Weights of a small transformer language model: 5 heads of 64, 458M tokens.
MLP neurons of a small language model. Each row is named by its layer, matrix (down: output weights) and neuron, and shows model dimensions 0-159. Each number is 500 + 25 x the weight over its row's rms, rounded and kept within 0 to 999. Numbers have three digits each. A neuron's up and down rows have the sign that makes its largest values positive.
A block is one neuron, or neurons of one layer that tend to fire together. After each block is what it responds to, as a language model described it from the Wikipedia text at the highest values.

L3.down888:469537495521503476478547518526451495505512456468521494495461517521522502473512518516495481515488495489531499530496457511487516497492500506505444491532449500549451495497476510534532498544509515498465511491538515461544511517488512470515506471483520503485505474484489558487454487502500532536507460499533468509501513470474538513529494484473499514510477520497455536499519503533511525511514480510521472473479536562532494516507520488503513537549497537524521511507502460529495519563485505
L3.down956:516514515501467469474468527468476502485483474493492471524513526488539475505543518476516533516489479518529482528469514514501518495497513569540510504505493483494498516466519516448519496501502485521463474515475510475545475497456547484505520527541531522522519496494494508530498520486504468506527518505533523479443492446479515493504524521508487510466502521495556541505508523457530542537539486461483531480533495503502523505520433511505461468473530487510528499489520468493516511511508524
L3.down1112:471499443508487472472515546497445537506485499499501462477465497458523462500505525514469471532535524458509521479521518485484506502472491483464516556500511485523466472513560486502483484516537530467523507471520512525497488510476522526526517485471505496498492492512499438496502500457532448497500537510541503481540486496553527503494504498557481517491525517515499524469497465498474510468477484477523526496501503498511537504497470519479534475522492522462501508549473498488561550503491482
L3.down1182:519511520510453517494537540514484508517487493497451519539530498491518487493479533514542474504489518535512471487501437505471479479457520490515497457499492498548474514511505498522478522511484534526488521514500528492462505504486510514516519519505534508528478475474475449537526525497483493496492515494456495516508492556486523541502519509499505546512474513505514525527443499525505520485548505472496477494528528501499501481493544515501459508450493483494476485599485478490508518502522491
Description: Mainly the -ly ending that completes a word, as in first-ly, open-ly, rare-ly, sick-ly; weaker on sentence-initial It and nouns like record, title, Division.

L5.down53:508491506517487534497523540541517546517459539477472467472503478517451483513501500473525539505526504483523491502529462489479512471507496496489574471536510477458484500457490492490484517530479502508506475501500463501535516443472456523495464497488484506527562536514510475493474506507494477521478478517462518512477484525476495459505510516466450487511525457494474527470501476539469413486520462466517503504504493473525499463512520498499472483445536495481492462463515499492518519514526464
Description: Adverbs that intensify or narrow a claim mid-sentence, often after a comma or verb, e.g. particularly, especially, greatly, notably; weaker on other -ly adverbs and stray word pieces.

L5.down111:504524482478493511512497486472499517526523474448496526494483512501473519465535489533528498473516503507498516501498519500472538498469494480546525538523474549499506476509463477450524447543503484485506482500491522512502552500493483512518485499502512504505504469541481469513528543514494565500527483479522534506538528467521512486485524555514548498478434530556524505521474511510530531503569516503513490494446477510497463447510461507467525496497471514485527507416498485496492501478539465
Description: Sport names and sport-related words inside league, team or competition names, e.g. Baseball in "Minor League Baseball", Football, hockey, NHL.

L7.down102:527462499544529496497475450498506477465497509488530499484507471469514479480470487500542483497478500501530470498500444505490489528466462455461482505494512509510485453488488496486485520453543490486519471510490518499514478520483524483527482507482489491490421507511470532464504537545490471542519499482510513538492475536503463479531532514517539522516472476501488482483537515486464446470484466505551488538511501520538500489502484512454464546453527508483499574478488485536494544526490484
L7.down131:533490508476477469491486491491518501465511520473529463531527446479517486513571447554548542473464454516513536448495533474493471497476540522501457492534496511499496455479502508529463478506494482485474525496501487505502507548555442511528487485518479483504482474456491497485497462475534466502568505541471469496510499447493493459488457543468509512516513506495503460519474445485511509501538506493482475513495525509551488489486501468501504484521506487495484495487525462513510498509493491
L7.down170:531481515514494485464518476475478529497557527545519467553501522483481536551522542514507507511497534505526508522479511504476489506455509455503496520477486522543572509493519506482485473508491484497488518523483508517484495505488488533549491520511481496504526483525542522483527492494487494534528475492433479469478481519526508517493529461545496512523574515477467541487515482451513467488497500511500502507484521521511492461490536458526512477466532493510488486488491508510536526490474524
L7.down172:492448526513505528545495479508514502509488534529514494473497494503496515499527506475477527491469490486551519527471499462491506473519484467530509483493526521515491536455523510521476491501486476510512478524503505495541493481511531493474490501491481502484503504490501503466475503458512579475508488537502493500477501482527460503503471445488484475535521445528498563482470482504524423507525527558491497526525516476522495506494496501523485492486497464505484508528520480506541504497529469
L7.down191:467496483515510518464489529526481534489553517466470461462519548520490531491489527535517491519499502510466545491510483481483491487460480476496491546481520499521456487530470447501511511553524522504543488485485503506513509507486479462474520482482496542525480492511488516496511493534547512483511510493535522504504509526517537521503522519502552501489482485491499545497474490501493499480476510469502475488485509516529497496525520488554522522526515544487503493530460476532537539508526473
L7.down209:508444514533489501522544504481497505463507515517497500495480526507562533515520505492535456497485526482496519536505500517502485494460510425465505496490489547510508523528486498483482496498460525473496522487499508555512520472504475472513486473473513478519497501544528514523521496526503504489501466479463473497494480501529510510473543491486531488515542498495500498525509478499467499511463495532475523512505472461513488518525472514549504454514515521541527522519455497491532433461475492
L7.down222:491472477519494517529515495475471535514503516468484498511500497487490545482484515533484505519532509478522504499499484520502497472505518577530512479491471499510527481519480526539489514556493478523490529553513518546477515495468530515490520521521522520494478540449524465524513516452487535501515502500483531482493523506514473539508508524507571503515494494517523466491462522508524503527475534489507489480471485523508503528414526499501539493490437498531532501487527524499510501489515541
L7.down285:473515525490508538465514520532524428512517532536432500484479485484533487508526544485483518477530547517523497490473521481489530508475541489490504493496501499462518503474555488484498523475457501545504518528472544527478489488510459537470454506491498461525499528482499493484535468448519523485484537510484507517477504486470514490470488490488521501523507480499494481483471505502502496480541523479512469522498512493502538542477490502535502493530489508485458511492476470433550485503490552
L7.down443:511512518489489517494504507540486552513461481495546521564479515494497502504494512501496476490479526511506507490532495502498497495493480478499485498501512530547511514515464511493494543534441481546527495519564530517472518497507517473525516539507484494502530474516480522501477483500471484505494497501470494526442512458537515503540538516504488536516523532486513515513461502538482515539447489510478495516489510519513478513496448528518510531508475503485502540470517525503476474480492498
L7.down484:489519508490494503499462466493503489536487544528535498508500481496540517510554520502514435491459510513534501499455531519491532498469516460516524471492475541506497537473511486486460455504505510537470523518468527516541484549477506466509473488503484527492485489508538507473512499522495482538483431494435494500497524476477503478521467459541543454503530497503509519524478454478492430488479466532474489450538497521504521493497472515537461500487464512500486480523528534500507498468492515
L7.down510:543493473490493483510510512496491484494473512463502500521502498546499485500518534480484441514497484504519544541482528465496503528497462501492462487537503486482436516481520476517487512504499495476482478530508489459469496474429488482477469503488476488487546505454495491522524497492515464506487481472485487506473505498545531518551516513540500512458446503484445544489519501456497527493524500502481480462537504524528524544474507511489518491466525461513541527488515502504516435482483476
L7.down608:515462503520495485495469488494516545493477518478547473502488514529510510495499496491493475470495519517504493524478462475502462485479532507518558482488508551468535508509505499511455470513494489522516468527519501544488498499509491507508474464467538491489494479556511509551472516487478489498505520481491519525518520464505486466507554493515528514502441509473455517481531461538538481485462520505499531487460509497535515512490498529495533554493460504525497504476489487556470489519534527
L7.down768:480478509516482517474474499516547492472492513513474492522500464486508481490505513538514554490505485508470495496499525497484505556468492496464465521522488505487526508486498499521508477543514499523526492472484566513502476436486513479516527495461475521511485502491507463467525523485562540444512473509523511478504507538486491449483496491490463469498495508549493502474505478528515490518534510529487537478473440476500476494502474504538510432498501497447492466481494465516520502511524522
L7.down877:521516476535481522527486486483516494513490533518491518509550500503521490483527484505523484477488508513488525502492468493486508506494509494528478460497491514498578539475507480459466513528526490522514469474465461445466458508527484506480522465514537491522499505492475513487526534469503506535499443495430480494520528466477537467454505503536515522510485495499488474490461450509516491509484493514439512495472497468528464496537477486468515506538511514515491492492427503471517487453487486
L7.down1072:560436501510460502543479493503479473490528511492476491551480522495519513512466522542483526506527538467470486487494496524495505493476519515491476502483526487479507530517496537467497504528494492461472511524492504530501517488514511537502501479475498479518522479517518450524466509496517499476475516479511529535508485477536517498487510509518507455512528527506486461448513488498476468447506515458502540479460492496475549467438476552485482477501551519517523452482542519493533496500506494
L7.down1181:489522538479495527485519534480441497481518504439514470485462518473478496484538502516481532520468441476476514496504488517518516511511490479514457502488479491500503492524497517535547517469488514509468518539501538520495474522457443483490493523456543514543475486520473518502521477503508520466490512490488455478475512524494498489528526491486544536470494474508527525508499482496526500530465526469552475468538502487542499514527514480515529525545496504478557485521448500520480517476527540
Description: Words opening a clause or sequence after a noun phrase (who, that, which, first, last, began), plus mid-word pieces like il in silicon, Epsilon.

L3.down64:518534473566478495497479533525508507526452534497539515513504479521513516496514529471479447454471499532473468468483498496491509465533513498468587533516508502522504500506470462465508478495509485496486513505443466514486501489505523511481492457498512501512505478538504462512496530487486536467493480515507519498518509501490452518495458499499516499467502493510511520481506496467493492510563541531463477519500502497497485504520455480520503465496480515523519507494477506496495549544487475
L3.down836:507522524498497519505495515516549507484457529524517500494497522470523457521554537464494478478471478507448467507498441517475505459503483474490612507543520538516478476499477484500522449473494498496488509490477483478547485489481492531520504514505498517439513482498443454476507551531490493509513482487501560499516458486535475549524502532498483518453485502492514513523521495506466470487490554528498472497495521512514510545529516440479542517511511511511518504471513497499449509496511507
L3.down893:509492516490515464466501545550516490497524521532506464517570525501534447486506493502517550526454547491531508512518531523470506500522510451530469526498508522532517503484543489482496493512546513517483526488526503488523492462474494556513500567529499536490529488456487488482503491543477513510485480491480540464512494468499516501491475554533474491509485499497477450525498494544474467492512464533515499458462507470481529492481497477493469491529500472512529483465513477470488498533499497
L3.down961:480489506507508502492505506465503502441500526499504506515517500476528475502501556511492486504482496449516445512467472493479531504501524497480518502534460469492496528461494504516532443473494464524513513505452535513529492499515471550464502501549456511498484473521487454501461534541508520518521534490495527510458478488521509505505528504496481479468518482482495514476496513483531468514485476541485494494536527525473489497543502456489482475512488511524500513477504445485450528519538507
Description: Nouns naming a sport, contest or its event, often after a modifier or "re-", e.g. hockey, baseball, racing, election, Championships; also occasionally occupations such as politician or actor.

L7.down33:501483473508491531482534514489471498501492518466575472552477470478453515502504472487521455464488531496490543486492485504523510459481481501538495503492495506457487473538511469511513524444473507490453543538482514509534467500471525491513484507505576512481492492556462429483499486523466509549523473453446480539495524515544509546525504489477506456536534494514498487492482477480536489447492495464507505514501500494505534493491506495508475502516503525481502506462501501511518474467486552
L7.down90:513506520479569531500549477500525501507486518448537467467482509480471526536527489481534499532466489495527468488530524502500555500479479514524534530495501475447480448515498474488489510525516510498460488502483499497510477529480488507485465506512542472460518493494490515465464497531477553509500466485495461479460497502533540513506515492474502488523511515481512492531496502486481533535533465491472522534516553477495488486528537517483540503490540505469522498484505470493492504498455499
L7.down389:538539487489486540563486495518514549484517470517524506477567491460477508493528514505521487513481493524507513444496470505460545522467458512504427489512505478487487503543497533490478524523462481522495510490542507504517533559469503543465485499498529514510464479521512490505475496501497506502486486472504516520504523477524503511588471530481555469514546515520505444464527481479501491514477507498535525513524516497502498475486517510512476551436504494493516460454544532511511506466513514
L7.down468:487497504486506480547514541481507446491500462531502508508480548498456451533515509489515491527504499506554468511515453537513505493472484486447485485484537530507523532492491508480507506507471457512479501501505450495473542512495454523494524438472524476498528517506486520496495520506451541499484506486472488524542489497497513508513499509535488512500507500506487527527532505477510465484503492475512485517482512510541498469536491521555490486459465500489527507524531555502479507518500515
L7.down555:491452487533465544531480493577468483494529528500517479529492512494476465501479514548470506521523510481532496524518526508502488442456457488493511487455543463507423469563510477503481513551482460524507515479493535501549509516496494471507478485507503458479491525512477477481491508488514512485493503536504515551496487478552523487536493520503528496525522508509483501485497508488488505478536477516483544478506514510520529528467535513487473474482494497490523499484514472438496494512519494
L7.down635:484490466535437491495511467525480494453533536546509543521479506476497427501526501497530511513503499497532520519496526494490431528493491469514486473489512478506477464503494491481507491505507474533508497470521520523458485532523501510496478483476458487486522496506478469511489513495492497455512506501469483525498483494520490457570500484473512501498503494453467480526519501474515494513524480477503501502498461509490500484550485521489476486471499491498549500506492532496529524477512515
L7.down642:476513541546495544484500483462491480459487530521489496567519457509480514508502472481514535489507541506453506486512493502500508526562533498465533479530467477497515502502491496500536530513519492485517521485471514528505472499474485485471469503467490496518480502501540510487486490523513502507478495454507486542496450517469501486515545518518477524499503494489477535539490545509522526525439490466522481495508485522536516497496526463494502488459491527548521546497483424496460485541504529
L7.down695:518501500474516486547498561518494508517498504533506433490500468482501493454437478489517540510507509511533474501433508544505482481512469539440530475466511510482504548486533503489501506486497505466493517525507500499497511483526536470451520535495486521522540485491524505455506517490510513502495457521509471480489492476500524541489514515491508486482489550540478489470551522532509514500483460475517558520501494467501501499514520521477479523485479476510513564480527503484538518497506451
L7.down738:531504482476533561476478485495518466510519475520477537507524462496476503550487519520491498486504450479543527484507521506478515500512465475469486496477503499480447506479473471532506563530517457512526526532554494473524512542529513499517480485497487461460548488547507543499500500529500567468516510490497471517479480485475533521522528485441512502509560485489525484453538490514513505502523468490476489497539545509530514495479490567485507525513507482479492501547513503483477503522508543
L7.down763:446492497503472529461520555553527497505486491480532508491512508476490520486508482513516487527472473492515525520515545433497543436535541508571496513483483523538449459509480527513514503500502495483468497488517488560529519526513514505501544549475452518477479492537477513498542481507471479504490457531481549494517480488481547521483452525475492510512522480475515508540468515511496512521540454496507476473494530530484495515485487474499549525526509501459515510474528497456477485524539480
L7.down795:510520532531492514479512495434519532538486493509532493450522472490471468545493522511504473542467497459493500476475529538499494461485524464478557519476500530518500498468465510481486518475476421489526500532523502518552478489505495492542506537494531495516523486496504537494495494517477505503502474535510505512475474554525443491467492529506510488505474513492481506513546497512488532471491481479505509490487563522541505513511479495547564500539508529537497506497494515489496485486448480
L7.down888:561531531471504513520459521498472532475536469505507501502524468550460512528508500486485527479471502517494494490475506573507485484483510494494544521478473524517549504463480519486488491528514499463509514456496511517499495489491505472462531470507506472503542537530477516493540501445504525497532523490509450517510472489536497498478486500533503478530522483493517506493518466509536511500482473463454517481480509534519524506503533518534486471501521502523514503488522514472525468508474509
L7.down1003:488495529550469484503469497499492506494522537495471494539498523513464509500501532518457516506529528536513514516471492492533498471470466500487551487524503508516500562492501515538525521515476464511488521488494488472481504523491506514500487464501453530489453493483493535519551518536466533499501491452559432491471482502560564452492443471538515495460484485489469483475492497547544484479532490463511501472533521480504495502481516498502480489515494458543507530487533501512502497514494473
L7.down1045:528464467512491512505477453519459509475509538524489522520501493513495473512461445519472518538498477482514513514522475496456477461483483540499484492478502549491488505480492517562515534504534503537467511513476502539518514473492501519506548441516501495517489484518492481508511522521453516519488485504479494507518444492523489485528463562502493502525515511511520468496489522528524501526483499455512479454520487501496501511462513509518521484488479500451479477462495509470489505502504520
L7.down1109:503500481529515500504495517501506507524480505555543481521499506516493483524506519511539478511485515479526522544495576473511501516439472505526503491480468502474470515499482462472484511542499516545523513446521509509519470493505516482482456506513504500492464520493470510473473447537500520491493503508482514509509525497538531502535462497478524535550474494484453501494456498491445511482524516501515502505492574491497481499473555496477481504481471459505511457518497529523518499509480532
L7.down1241:507463476504489524493548508507487486519506518569524487504493486500502495523519480527497533491460512522493495446512475497490541504485494553505567530487528497499458467522541549469532484465454471504468483519522457466470481466484485497497497519466484517500477524519499484470500496495519467482515490515540537527525477543470463469531539500509508522541521517479497514491487532525494506510533490514487494519475454491521509495443477521471475507506461515472484520512505505494537496506496445
Description: Final suffix pieces that finish a split word, mostly adverb endings such as select-ively, joint-ly and remark-ably, plus -ors and -ive, and also and or or right after a noun.

L5.down619:547493505508483515553498463533538497511513489469550489560527473537513500481477474514546557521553517514498497472510466542475503482494486529497493548469478495545501526550485549478494490509504488503487489527468465524474503507514465490505471499546505479511543491493499486527477480517500495478530494519506448520525477513527541487488538508477511495512484556477509508496519495491469517501518523464494522471494476538494484528498515517530508515494490496463478488509490484448509515502507511
Description: Adjectives and adverbs of time or sequence, often after a determiner or preposition in narratives, such as early, late, first, other, next.

L7.down75:499499501472521495454492552490496528493502473472460527439524489471481514508503509456505473520547433484523478539530479516483487529517482477499487500547463470505507503435528488460494501474527544502463482470490479543515528480487539512495494503496437487501454500497489502522468470501458482520517497507490529496495522493515483513460525510514473494513526478437440498492508474499503488492539503504499460535500507520488501541532473504569476519446498497487488464453492501474484493491506490
L7.down151:456503509509529504509454483485471509502491546487493498538515501465546521502478492507525509525554435510485541461530525509493507509526499541486494459498501498490517509511493489533472478528499498481540499492450468472454527481517500550476503462510532501478473488524532474486537505485498565505539491477508472527457491524472523502515527475486500491528515512486483510451518479508471488507504512511452552487505526508518538518496550511508466538483514458536462478499468499420527474476539506
L7.down195:456495505492509507497479531523498483509491536498511498504499489541531490520495501542488534526525473530492525477513487505503533500515518486485439483525482501534505487472522471486521536535484518513486500443486490538478521467482531519469516525543468496526481538504499465491503537480462497519495494498502497508495493550503505524518506515498500472572515487489486472504467487546502492596526515511466462474507513511493498554492511505506463462473546488506442489498493482465512520485482467
L7.down257:490493492470498516487522441505517511518476493535514476533480503498463538511517494488493491513530548504535525477470489481498508501512532490492506487501495511502553504505491490474469532510488495510467526498470524540510457494524473469471509525508509456472478508493506502499501506510506495509527521480453515523479502501545486504497461436529536518541494472478485465474501486492513531459527509504475479519474483474489535519466506480456544466489505530538487481534449480504539495507492517
L7.down362:484513464511523460444494470513507502526519505507512471537467537525495486483456498534476486526537467506503478526488549481516473509476525517495397505474465510525547498487505464534552519505479511499514513490531491500514468490519513504467511509501527487473482487502521523497527491490475542482503510504519505473512493520507503501474472522493519478513513478522517490492476470469514475495480521510480481508501550487478486523476532470471469485524517496537485481523534460506529520470443455
L7.down365:473503503528488500529463527540498490497519533496513512511482515502487481508532473513448499522533490538533535477520501470475452475500475517505528517484454504522539519494450477488557507467522541481472479540492494544482580504483490496541501466457496499527517483519497493527510513528503496436521500509511504467482508531501492487514472512509546512499507494505512467464505478512530509510509449490505506553512445500523488495464463509525469487473478524453484517543492493502502530514491469
L7.down379:500521460512507531493535506478472491472547490540511475504491515465493478495502509502497489431493540510460496506495454518472528520461530510499466487516524505437528515503537469492479479505515488490489500494466520549517496479520521478511559512504474483490527513528518527526514460522461513516505524506486517490505464489504472577522442500544466481530523500512462463500503522491526488508445461519511516516477539490454516486507544493505552494506485466512468505465519459476521499498532516
L7.down413:545494494452527470489529475505480513482479490494491528494485473500500491493494512502481508468533465472523497459526520536490463467482481531486508477509529520474492500447515561554472527547539431477460522504488489539448544516545495473519522539498532524528524554472553477493484489467535502471508493459507475466487472512491463474473494521509481504476531490480481520513512480517502506484524487511459470532492493532503466483471451502505496505488465552466466492510484515510487496488514455
L7.down425:495522506505496468498471476479523524489498531500501511533502492476519489490514490501478519544549473514479526495462446463479446514495493535464465504502437518491507510517474491508539482575487497505520489460532505444498479450442493507527458466524470482523487498511465483469504480492518499482482520520480483492442452513478510500516510506493556470463494489478505513469480510506508473481529502547478486485537560484494539464503510499508478468498529463504531475484469492539486454473471544
L7.down446:523486477510527502511548476464487480474469486473483503507467529478532489480536525487482490467500532455476514489479506503504515499495501503456481488560495505512512528472468489467526475498453508473503530521466523482493529448493502494486531482471511475524540531503499451494502507424490508569444490500445528512501541494492500474494504503514489542490535504492506517505517499460528508505524504504512519502481450535485527551464492478454492486516483467546507500492502492489494498511504505
L7.down581:469503499487509500517501531486497508522468443503459490534492556502503534513487513513525497548568525497512498533539511484500534531489510513480466500505490527476487519483521480458511511549477518509524465465473535521480539485522494484548493547463437516518527530496512529476499500512496508534516467526516490502491501517510481516470516434478500465513496500490544468479470497502504531519523504510505488493537507497492551566465480479525542522460516480536531506508507488507523535485525490
L7.down595:550493487488508506527455512496481513533484503483491499504491513532477509482440492547502518522490472523503464489494477476460484552447487501550493541454488502472500519454466537502485546499539479502526481483488513493548508474502467526439504472491469492518482500491515502433491487532513542477481513514479514511554478496502507525483489457496488557480498512526518475482468496502496506531521436497515485505499501457500501520488498476464515512516500492473507502463540450510507515523511508
L7.down658:481516498489509515515507479489506504535531527455494492511470490481546506539494468518516509469517497483514485514506534473479520479480554525500479535502501511550519491452473504491545527539524481505495486495499532533497544498531503492532536495519486486502510468544524516480470519507456523470513517502513519496469520526513487546477507518535506520483460471529452463483490484486490479491540513513475495499478567520514477511468486468507510476456510496541480478448505481513476544499507500
L7.down702:469488505513513487470482501490508482533500475486495530480450515527497518480456513505549534503548523516519494487520495501489516504507487523446478477510462508520518496515488520467514549523467445456527490477476495512489528484497456525479558475462467487531488533494471496520497525496458514512488479490470518501479469531523495525451477443555514492536490511467484503477447496511496566542520498513483492519502535507484493494513501473512519491495520501536489453558483497501525480501498505
L7.down771:484494490511518539482485511541523513521519454512503503497487462506485494550464509465521527506528465517506462540479468501504527501493498474467468486559532502501495479504533435488500539510469473561515483508491490504533491499489523516489504541501520512471530464509526502504487468465543548474500492513470540452492499511486494520498489479473481486524487532487532458501481486529489470538511496476476506506492504490512508504518538511549505456499516508490479485476521520441518466504488472
L7.down1019:525495465487492531495495545501533485495521502520479447484475509475500519508527490510491463482508500443522475538475510461519495534500513498522466500460521501473551486481520509545551516529458514454499510544501506488510500508519534521476530479502451491530481515473519516463466446519473501547515492490478492518510497526475529475514489504477470479524474505513482472526498520463500504529540469457518512482503521522474513511511490532467511475505480520521474539479505551485494477494513530
Description: Separators such as |, ; or - right after a number in sports statistics tables and career lists, plus sport names like soccer, hockey, baseball.